{
  "num_key_value_heads": 2,
  "intermediate_size": 1024,
  "vocab_size": 15379,
  "norm_place": "pre",
  "norm_eps": 1e-05,
  "positions": "rope",
  "rope_theta": 10000.0,
  "init_std_up": 0.0191,
  "init_std_down": 0.00292,
  "weight_decay": 0.11,
  "max_grad_norm": 0.5,
  "batch_tokens": [32768, 65536, 98304]
}
MLP neurons of a small language model. Each row is named by its layer, matrix (gate and up: input weights; down: output weights) and neuron, and shows model dimensions 64-319. Each number is 128 + 32 x the weight over its row's rms, rounded and kept within 0 to 255. Numbers have three digits each. A neuron's up and down rows have the sign that makes its largest values positive.
Before each neuron's rows, "fires on" lists the tokens most often at its 100 highest values on Wikipedia text that the model never trained on.

fires on: "a", " mm", " more", "e", " Ka", " Pa"
L5.gate116:139070137081080111139082051171147155114087069125088144123136165145136126101171112123130168093120137116155117196071164216118139120153111144159148138110174125162147114164170110071130121143097102126165122157135139135150108174072111096143165152124177141165131160114070122164125177108165136103136147104131060165106100147100098167079182134156138097127082092150143153092112118212138192120109124119128123093096134091147101185181123102065123091161127174095162093120173116103136168133187122101113129191137157132118100110126134140140093128123157183208159177150128101146086081121166171114085120157113179119180123098115171197125173118157110089115130128104114106117110122085125127136120184071154161104122102120123045140093079081175177127114103188152091073080169138161061109123166115
L5.up116:132116105194153130124116100096158129129101184133127063161122077119145137142165210140150173105111105163119168073129148110149082131105169098144088143079120095103152095125133100112117119078144157137151166138128116154154169066189117045153115063170040115138185187036146066190115107129161148101101154136113139095195155099116125087140151137164124108094118135111120130110138159149143113096107093110172142114144195146162154169120109162103142215133134129142150170075119160084133103111131095097204161115111090085135130106147137098100083096126152135147162127077145188122131138074132096146099094162113110106158152058145175115107119074170183106096147133139124128157130132167097127122148115114171143100122134151085122097120156071136071174072137178093151073089151105142081128128119120
L5.down116:131094168136134092148109127132201094165154130121104164067155159101162151084170125105152080131204135172124152113163159062104130110099137125125153098133123122116108147103083099129171106121148103140106179115107154130118103153114146106125103104073122173106140119182134160130134076159144152155156080163140110128128149085096145180137174158136131134094104189127130157149142165153130122127126148079135142122085083140099118136123210118121050113142154146158127087085151098121158145100157111115151086075088122143112165073110127126153116126126155114073156128097106084143130082102117105070174098143100174112140128112048079100143147123131147104136069126148103101113156152063177121089140064126136141087111189130161167079118119117084107159145093158089149084149175124181108102130115150

fires on: "s", " the", "m", " class", "th"
L5.gate510:089088100086110155174124141143130128117105133073091106148133128126145154072159104125132123177148071168121133153140103106180131088107135145154132135113105118158093080185110090155119187095190166147157155144171125122063121117100148094096125139180125112110111118227161083127124120128081099098165169088154144099120127097168153098030158077035159131095071136126221098102115079117155178105122158092106171168129187155140085117126161140083137171127184172155113097148103147098140123255099162136106098111102135146103131113153110102120144146137214122110114118185090071135098181135108156118211145165091153097139164154123157166101102104133177113111111130103138119154082090075110116189163093070157136129171074081053088078118125103132121168094139182127124126096141142128076141109155174
L5.up510:063128139136183117122146160108160089112157100123082106200143120167131124136129130084133178174132195092150161129168132158136117153134122116140155123152086111124218156100122129073174171129111143126094130137174161159127118077084095080119067095108202102163091146133122093139069102114134167079116080112108106139213103105131170116021139086136145107135142192161109150123101134143089177126117127066111091114147121114153133131111215151084104097098126080142087159120148117140155117085120105145144164142142067143110045114169153106140156084120164159104145138163128125093129101116152101119114080122081165119157148149101131126154090157051123127138147098148112153195149139125108186160073121128093133083128149165110161119116085073157069146117145161098105099161151159186105122136082049
L5.down510:099171085118168104149156129116146118165106195126094184121076169121112103128111116102106083114095166116169107111129110086197129090129087133147127095166153121103090151141135181155143185155158071179123105120116074102121123158157168192124122093147142134126148091139084078159060112174097063105127111108109104136179113099137103125172146165129151087161121090137203157062129104119112121132116114125147151106097162128060176180139140147122133167177069128133186117151115088119142098128065108172109130158111180063118171110136091133098123103103219222121145129118079128155189156027141128154099149104118117129070120127167107079103104183183163149137121127076119144124118195122103133135161160056140173197155165101143117128154116170142120132129194165128100140082103090106063141156099058

fires on: " e", " co", " E", "e", " i"
L5.gate981:086144159139126113096121119136157121139131105109156157084097103142185190132091121122163151133108066076106117148112114080109113087147094168117119129089130103112095105112094131119030126099103131077146165127119177031158132130184067071145150128105164164163081121127108110115125140102078128166109164138094142154118129136143158077126098144166150142156085116111162114101175156155150125128172101065191090180121213145085140136140136178108125124078131140116111158134074103149126180122140196046160153112112077144121117125125104114121121147138176149124153158128144136122171076130122124137149088088160092142079060141138082113141084139117134119161114102117130157086105099139095104164175103084151077106176142137175138137154156140172087138079074121108146132134152178159098125157177158
L5.up981:127093169099156077117170126162098115116169106145116144144093093153153150124136142123168107125117193119109127158079181081098123144138127187117121127076141173106138140141042065115099138110137121127160146126134158076161099149118092141146174157092197117125099162114133109125210152100141229084115185179119077108052116137146105140117157138101070140185097100131151124185120139111165121098110137088126085156193144118156129104145171159088144121087135176151181175146093166151094148113086143145141074159171101094113074069148065118161165125144124102088128193160142114073116124120181127088100134108126134108153142150105103139111062174104123141099147088173086125098111110114105053128161103085137081152145106181156124155147128121144091122154065149132119151090148124137155101064083150
L5.down981:078139121105102195101109098141146177178152116066113116141193097165156150133121149115129167103156106107134129131071155164137095141100097179113113132155102127057117175116086188154106172141105095115130146092147167104112097143133112126122112124134176170184094136162102191134126102131089136205117120103126142092156127213157113070110157184104157106077171049186081101127098129161116152134134137138182161122064188161093110111177083125096129120083122172132199090150077154166127156137080163102136116130117147195122205116149108113145066126159136131164100125177137096098125076113081092053142159117147148132043028116148112091140093166109121117116111121137159123084122152137078157090154177113183147135145124144187125141175118105107150133103113103098128088162182158128125081114128081

fires on: " D", "p", " prom", "o"
L5.gate920:106092117186137112089117111167173104101149193134134143042132174098133173133131069146158096062128150162109100115154113140108062024083127152152048151100114121098210125171099094102142149131069183131144173144140118128125148107132133141097118120167161104122138109107164137166159121144108101123139126152116119148123125137105155040116139091116152117143121105115134103075141149125162112159159116179091116127100134102152099091108078146105121125153079144137099086108164103148126067065063105126149104105104122121100143093096094131139134211119146110124106125080152133125148140119091162146077140110090126145145113168077180128112119128128159113129161041148208139153080087153134087126199071151209112100134156061150151075115093100152097154134107112123142109106107104150122190141144129
L5.up920:147137105144145112116170109124087101101173141135160184176171146173120159142146126132150167069081147082159170098134116151121132133116139133167137245121156152151130194051129159124139113086138125080104136122107156139150141099117070105095116152118152064128136158125093131117123100085133138084147048129107119082054140125122142111197123122115119166141144126110155129175138138152129106122222091143108094086142191105134136103165102133126123110172166143151184122151163139111069129114168153068160151170192116170092137133098070159152093149112158116166085096081143131144121139160094192131142138169109074136097110122138053132089105130176152125139134117127151140091097108150061107140066126135119127138084091185143100070195104143134057174102169159124103076105158131091113109135095107
L5.down920:064121144155114167124138116162146107170108192174107094114255172099115162113185094130130163156134122149121140107107101089107135153106115135146144049155059151148191101139075131129163122130064139201179119093182144138152108146095143114099123151128080165159042110107129167056140145145119122155081121120203148098162170123136168126103102171140143114116056155128010160109151134098131158097161116140155099109105150143094097106105116055065130113129193107127131164142108100113114108127063119109084111117168157109146101110150129093066112113176142121121042191087136131132094086107107117118171101119080124143098119105165143116123165140175140125154148074124124158106092168083156150101136138106100127111123155076113149097027173147170147116141134191119128109124129055139089132197177104

fires on: " Ar", "O", " of", "\n", " its", "A"
L5.gate581:096093119151157124146137132151111093103114143163063082128122119164119190116139129180162046112197097123139143091124091168097090136095128114105122143160119203100171144172077140149124112107160142106146120116167109112130140072121125192171113150124117174159119094140157091116174135168149131115045090173151107106141123103102125037128118167116137125044131134167134144170159138183210065130139101181143136119193084104118091127154119127140151180153163099158154114101151153180068097075141071083147168180138179097184081121098070149142162107100162171128128113141127073153087110198125190136116174117085094161168085112087128136131107120074122115074143102122148123138115120133131103108088151158158131108115135150160183115130082141093143130146137124137074130076125166090105121071073166
L5.up581:122136116125117152133118104126143127095177143173120119128156122131092191178140122123148086085149166078145155145133131088165121139084131117110156143117106147151102131137114134133093095080050139073090061159087070110150128143069120132158152127162110117135152122229172101118146080119148122141150098111098109079170076091126073066131108154107124116142149129173109138122111187174175132139181142122198108125146107148178159192154110106154149092146153152115140067209087157199125119096157125034100107141155168104142037124158115129197073074125114178102116143096163094164091156174113118066128114160099104130108152153095142156149139104146136071096155107101144174198137119167102072127100118124165133157100145188132091170148041115058112136088090122147100126205109183129116147147141081
L5.down581:163079119159113127140069089089114117118132154126119109136132087103111226127131127130148105109095138110157092147145106117122064154143142096179127152123184114132204150190101109163152112113052160159128142070178105101151136135102159147126164106158157122125121135109097156145155087088113127164131105100114137101125094071161101178093096130177084087104174099133083095076110112129124151074136151154167152101154174124107123124120119131154164121152093108166130129085076120130092056106124118141112129168193157134125110097089123062139201101092090134162163167111095115095138169116128131119117119141091118125142143134130093086084133137168113179111128092144099110159164141104069127211139109115050130120079150124163105108201123164092150075150092160089144107163172148118111145081142146

fires on: " d", " D", "d"
L5.gate770:170064090075091103104088076143095148111130046149151177139097140159137133102123099093120172094098151170152115102118156121095054075118097114102128209091098118117177147147157136195239146161139125096120157095157168164071091092112113094107139086115132077107137138142161100114125226132155138095133160111181130155159141145108171151180149144108116106134096132198105096122105156103097157124119122093126141071142124091140125129140140125121128161179124109095161152077130127134164148098096176134170189098133071127125146126160145118181182108130171138116148143094098132114127126117114195131175115149107154086147045148132135151113166102112145123162138112164088092172064152069132104169087153147131165071061146131098178111149165092152182152135150075104184106118136141136102146161094120
L5.up770:155088096143083120098084108095118110131117102113174184192099178197117165065195137061123072112127147170112134041123158081127128118111110147110130144127109120182099136099159102172144151075121177165149147179117122152146060165109142189128124078110137057122194135137133154080102127172125112136072135088116107125128116121191117139123125128086166129110167088118106099125147118061154160113105202120150112161078169084102129093127103114110141137166108154091135104114140102142084177203116140087111155131129092164131123134156165187080081132161150125111137101119148104081094084173112180108122076079181197118101153191152142117101145105190102181152106104113101141105114162137083156116124128093138085174088164062140096127184146115120143129123181107161187147153100104126131111135078097
L5.down770:099164125080076168167084077147130112088108116072172126109128135114076153085174146090143128137095081157116143119098122183170128135078102127174159071121166130085131090181124152180131120102142164100120105150112141088117139113135160097112103109161146126120111138113115131084152096108111156166118091111065189121126131160126135133167108171104085113132064171135044113117113082162144140115116102158127117115101129116110166128117083137126092135173124147179065154100094142048092183128099046125146148140101117117125164117146143097130155110106166049126114168158127144123119121171079114162147079029074083099115162143139111098171159113184093157160154156111120198157115132105079166172204122142076142180083123138083115160179112148126060115106158133184106114125146168075180147103144149

fires on: " called", "—", " name", " head", " named", " as"
L5.gate835:161078128051140102091062131108144078116110100145118123146131126128120132141130141133124175162134157134085134106136155150065137160091107156110140168142125136070104082128098186098139094192143136162134161158172181149134178058085100140195121151163106096091111110144152056113159167121118095102147148157204093145073120091117166188151106116107117117128060162132135109123124115147174124097118138131156102090102118056155129116186118084132122112131156141198170087094099091129144127105110108109159127135164127058137123163105133113118138160075119160125125072198112085152108158070180091122165139100118173136081163128079143151161109084183151086058162094133129138126173124136203137113130113194134174154107112094166098144096077126118110184176064082160140129147110142144064242083139171
L5.up835:161099084132104118053048141083097116186112121121152123159154096127098181156088085131122139081121176121180127054163184083097147184094134120106153135093120125055065107156057106102157111080093121104126141111115219172120155079118080094136107135134080117096113177150111108148179114165140084121120105128146119110097080114149095136163079115097128151152145107127135069138109115177085111071151131176111167115143149068146109143126112151102093143079151117191165100110094154114100100159156102112144167169083162045127159205135045104153184138123099155179076135154119158108101136153146090149152129131062148137139160127071113132088132129152136109144186116157095114137078118147137101129123127083121127096134052129185123166135174175142132182117132130164145080145104109156103158142155103
L5.down835:138097125133144179084111215136085090125125108143151149186131147116136084135097158129209164189125135164113143129148153095116097146134156163091163097158108158085097159099178111142134095098091165094098118110041163180151141175129118092147159147105129126136148164112125085146122108150156119118058075123159110108103094055142110095149114117077115127079193095155069098133138092131075119122133164144185092107177163163180140138107150129117113133147150137145148170111098127146120152190133109176121163145132163115141212156104100154117100122114090133116074129138165031110092137159127060162117115087104105130161107085145143101161114131116128105161080114117102189144128077113099183101170109123103123115182122112164170156095147184128117154074132145140105043165145114147146056107129103

fires on: " s", " 0", " t", " ", " p", " ep"
L5.gate739:174150145154114145120112128083120137092128109126107130125129085103171212130070083169082111143145140145118123115108103150173137071118116105118131061073089093192114170116106113139123138162170165084218080082162085184116129149148124091089244085174165155169134133104132124153119102105127087126159187122133153166129164153131134096124145159127106128116129130166129159099039123136142177131204148072159154131111081124084162112107103091157131121122131133133193106063130167094170092064144149158093123120146081112111098093148096112157109142066132145118136081116092209107194132102113170110140123139149138143110078106147169119125128181162129154086108157088114120140134172118153117141135134194149178086054139181142144171106110109134211125149178168126106108089112119164124160135082122
L5.up739:146160104145104132147119087135120123151094129069119139100160146183178174144102077177126145089137119097083176130081115154198169119065142156119118131123172136127162169133144115122110085138079139132183178151135112129144158076149084098112129146099116143153124136113175125104114130045188171123140108126163138163120140196061098100108067111169156085118153087113105128135118130096159135214101135102115132136107094100156093196182117102151133098065115179128162135120134117089084168146060113133148090166168105150123141106129087079137128102100188114189144167119162123168099136071164074161077138075198089150147148110167147105108067083125145052110104120156090130075148133112136152147089169129168168135136162122133135143108174155197107132181126162108106159120111125064158157146132093
L5.down739:118098174115143187153103125095150100154104107090135121129117175147136127120114101089133105163149074128165116166121164064142170192091123133129135150186199159175113137118155120108151200096151116116119172121110200104129037125165128163163112091121116067046093203124135129080081123167153156115109107094123168148153133111041163100075122143154177094062143146145126123083184196128098087066089133079081086182146121063130108124153154164112111105170153155150145133173101087156099153143091174101112152103052090161125127114079121188152090161132180143166117142163119102151119116111095086117113087109086130114184104078172167136165083126161111123149189110091146099142147086095099114126078117114143107107139122120144114102149142185180116161095119098117119159118069108153162088093121125

fires on: " each", " per", "th", " every", " to"
L5.gate584:121151121118144163136151132101131185159113132156072079119150119067167138163140109152146143076107136107134095127117128086114129116053145081088109150123111153105202097157098120102097136120106151134093109110186145129108110161158100109132116137148131150125200167164153090132132172114146129100175123126174106089087152108141152134101166112138179105144108155095142093107170087169087159090108156056130113050100118135164159168158172140093157070125163139098132133119096138142145144179110098124166138128144139104146180136111144099161206139105143160119067121141136175167149113116133057140110173121131127136091128119130103111146145127159156104113183048141109044114079097119153137142163114159122181211145100112160130016116150191085125176068117138207124100180148160198138133089133100
L5.up584:055039123129060172146110136159095089137122149127135100126137116093084158106205156081168126164099137096106130121114097054128173179120060127143063121140076119111125135121093106119106148150170100123100143155108122098153111142111159175138147106103116165182101082136110134120163136145077122168132164167127113128148097126135163136112103112058140166191126137096103202109127176131181140158191156147098101108096108102079119115128134150191184098171110199156169139137129173147116143176136162089158120182126169134177052139137106142146138112172146125135138145177091150137103178163130167138180072078157152124140152149125115160118159105105132125108127151041152041116120154143138096174105141145142161102117144177078113072151090184125190128099137123135127150129165139079140142131142087
L5.down584:116150120198097159161089161143162100146166091114066140111097151109147183148148121102213080095097136141151143093158150095169138076188056084119123116158171148096169059134107070138104190138103100182095129127182156118077119106156112124159195126107172125130169151132116132154057176127150129109140159170086124148127136101169139128191075087139115114155107115114193128151185169087121225133122132123160142107073131119120099139146148114132199098160126132088126181120073142140138104118237150128187104125151120135118081156170170146096157093107140168088149184139106143098155071164134179102100129195169145102124166096168162112137155157146132158059094131148113110125149151154127131136141106066134080146142124120118129125134089112160140134136157138143123146126116198141157165069176069

fires on: " L", " de", " De", " Total", " l", " United"
L5.gate109:103116138150084073202112086113203134137112183123129133082098103144068075121114144140112147159141090154120153201151133098137120122118143077181134148164167131114132158159065143133104130114126077111094166177152127124109145172035097123112121167108132140109129183162108180132111109115135171150121195134112098136124091159126139079072161068098127086154096171104143112136094101120041124088110128076133176188155115160137191162179086163114158159105123123089123210120132115083129154107186150070098113123073125097120106172105168083147165136102196142160118088169115127142075081122150139110126159115124155151084159104145142103068143102160125166117137137098092096147110031156173144093135145175116137096187087123120082141121165106144109098129149145166164115072176084148184165117169131
L5.up109:117091114153099136148163133119176162093082115141133105061158088119109137099069174081149115199113176179117134131040174152137118172098083140180182092140206160157095108130139219162113158111145103133141134160120133076152115160147081119124151100138116096102088199123046092175179101143155108149143117127089115143085184178067093187119139125164104122177084137121151099119164148175154082155108089174119095168123165107135094100102084132145066125097117104150161151123096123077114138077119142096124108138147136094128094145105086144169105128137139086100060137158097115151088176151131143058121118124162136142136188111079119120127178149176092109157115122152123152080100126112120147162160089088075150105118143105156038148140129135164118088107182149122183111083151175122116115122139149
L5.down109:118103152144120171127164096186162122160091157146132097155144106102131114138136138133105160106163140105155076092174188114122141160140115100152091164128126102107128178114114165165137081148100082118146201136153187103080147122133097124089137079174097152175193163124091169170151153144114119135199182143160160196098136076144096141188182134126156061068192100128169107135133118101118160101142127116083164146148123153141104103171120113124099149137136103133097119094111098103081054097152154131117141071143077163164121144151128102138204186107170107093090102142150196135171068137105077132086138091136129101113044122122166181109121073101082151125162148064152110099129127161132128077097192169098078106109096092089158141071133163096099132093151127129123105139120177131196117085096133

fires on: " S", " L"
L5.gate54:097077155127063109113166147084135179169111120149109137089130157106158164145105148175170102148154150089080127069146126129178114054095148172144188096104174090152107199150115180139101085137138062133165101142174092134098117092141107118135091122109148075157112139100095163112072211192121160120100146138134081120154142099181132148127111139064066090146113158165108152132148117157168137125167110130096154149109103121083093079165119170115092105158122103149144107096169092113188103082134139108161149127137170104091073162138177161170123105056148098062143120136138135084213119115118140121153103145175117162153060136170117166213123139166161110111172151107144138155100123107168112124138099148107142146060154124209151153105085116159150047118128070140140136105064163096172141139139134
L5.up54:159142115140134104116149123163140169151135120194116129126128090143114123174084152154125158171159138102190137157130162046153088110120102120053185098136109166065121174137051112097151195150164112091060147140095123138087074178155081139109050100211138117107152155180086121077202121137166154060180111086112114100156094066141144184131135155083109131131111158095132066116148108185148118162156167139132111143157114131170179120101133135092138116100185122166129180198150115130081082168184112094079113127092110128131112086101125141159174134162184084138135156114096140122095183146148128126144111103117135146149136107031094169123154084106103166109099105155181169122104108182098144087081107156124170114185146136114144153149125080134140139114109098139144101101119115103147113109116088
L5.down54:048130102132043107115143194161151157175181156162171132090123157099145137131093133140138122140120167133118087117108159156179119063137113149144106159115136117141132194112143150102088110132141096076140156142132083136089124148105082115149151132131124141158176102114099144098177170213100154137159107149206143102176104107097154193106230184123115097165007066109032134106131152119109129077152134141098119113112095119175145079080138160110143159051101115101136172217119124135144144154109123087166202092179120108152101154158084163134131132092101142142130088082128162127144116148108169134195107139129146150109094090099126116156083119119145119091176158121138138154143137127167103093144116168151119154100128115147163182061128134119147114145115155172153110108075087132099091164143158

fires on: " had", " did", " only", " remained"
L5.gate82:145132094147123117160091124116112162134154126139077047137128113116123125159155121156143119132117105108149118128119105103121112191142174167155050125137126147106114117117131140079115097160143111125120078092160122181103116120180114146065134109152070142230125088156054135097141153097135164130113128117138126103078115099174101139190090134134154138137136103112162118166160142098132115096083170080092113115106094135188068079118104113107174164087153131166162162077140123143103118128154202152100102134178174170113044082164137154124137136094144105121127141154120118164150130090158170166114099156140108138113048121152087134096126082134130136167121137117131087088172176100141136119157139093134175090085091129117209158127105160155149111116120172127108104149177095143128157105151097
L5.up82:133109089168117105125087220103150030142113164132139186086129115142146110142107154147101094132119139219203167129110172174136084112163090159100152143114152141100160159096155196122166097097119096152148180103130095109151107114123108074136192091151094081118109127156113141122162137137163144176133063106063116095107165174176116126113168167120127094151131103123152097133107146160138134172111081084130099174077113155131116126050130170097144142140096158140177162078085122090129144097102084145051134134107119077103118155107110131117136086150100174075158196160105113124099099117118144087125118075180135149164134110136118108129067145111135170139183162110140138114159105094169117117105148085117173067064094152166114138177129087124161161124164172152107134103193158165129138152151165
L5.down82:127161111133125192201132137120148131162165098153107142109138144194138177106145104133136099153103170136097134093149131066182161134106158155083104130084169148147156106169139093175087143139127111176109097161192154118058101143109106188080034142134116098133065182089170108160148146034123138144132088140096128181177102107180149170086154122133104196083112132159146132102114140080087099075065126051092173130120132110117135143098125118103149080154114090180161080139178124157132151136176136097139114127140143101135107088092117140123088139161126050126093171172109141174095166142103122164143165181122116112106115152154172096117123147115099084095171157146136129106130115147092166123049103145136178088145127168167147070203163152115156111099125142080181121166132088078126125110090119

fires on: "im", " Am", "am", "em", " time", "ens"
L5.gate389:167158091166176126107136140142137142186123154133067146134100062110152103148113101076112097133196184149138176137117158103112080088125173141170161112102085115118212142161178096088137161143064107080097171086114093132119080144144095219135115148104139097107144120166150188153084143122108133080095147156135081100156114099126171129149163098085170115103118163076148174087144168140136202129173148150080125074110154093152160121116095198152184123074165105128134125132109169117147107130129140141114143189119105068052149114138113158148120176150204101115175122087137123165149120112135143100100128138079150116116153166128232108092151149194164171079131076107104182068181066079127155096141163133145080112190136093166107069107085099186155114114107139093109138132111109142106168151142177
L5.up389:130106111157175151146107158163148152186092135120093099140064127124203093153111087131198111109175141143183167136177132121078128053177119118209149086118141064155131140085165091102103154125127134195121112152093074099155084089139090164086128166119120094156147127139178156186048139128075105076154175111093097099117154114161158171149105130110111102196152152082106193190156135155140187069126144127129127083072136171102181165104122116130153137125100113083115128122108103074177085102111143142117100083116160140104147141098139145086130153140199133125205085098129131105124105124092104118185089162105219112160086137154187095093111116165105169152098121152115142082100073115128119098076151100112144114104111137117135159170177075134151096153109162117172096169147096084084106126140065
L5.down389:122125159106153097129107116163150180143053167158099135139184134122167202120116110137118120037083118171068139181171105102120191113137148179127145164118214119169071138101169134152145120157102115139119104110172146131144109187154114096091163134076142121128135109135140130152121155145123162043154069099106159161104145160112128131143051164198117137100078134163092103144055137132137154149135119153115137181136139160088146144163245054059155112074092089136073107134151119115142108178092100113125163122101128163150069106108119117129145138144106110126101104141173171130177127082081122147115123110128170081114113136181112099161158152070129098143072137148078154106116150062139151100102161071093111125146171157161171114176106107130163155166140174166096110133123136127144157171098107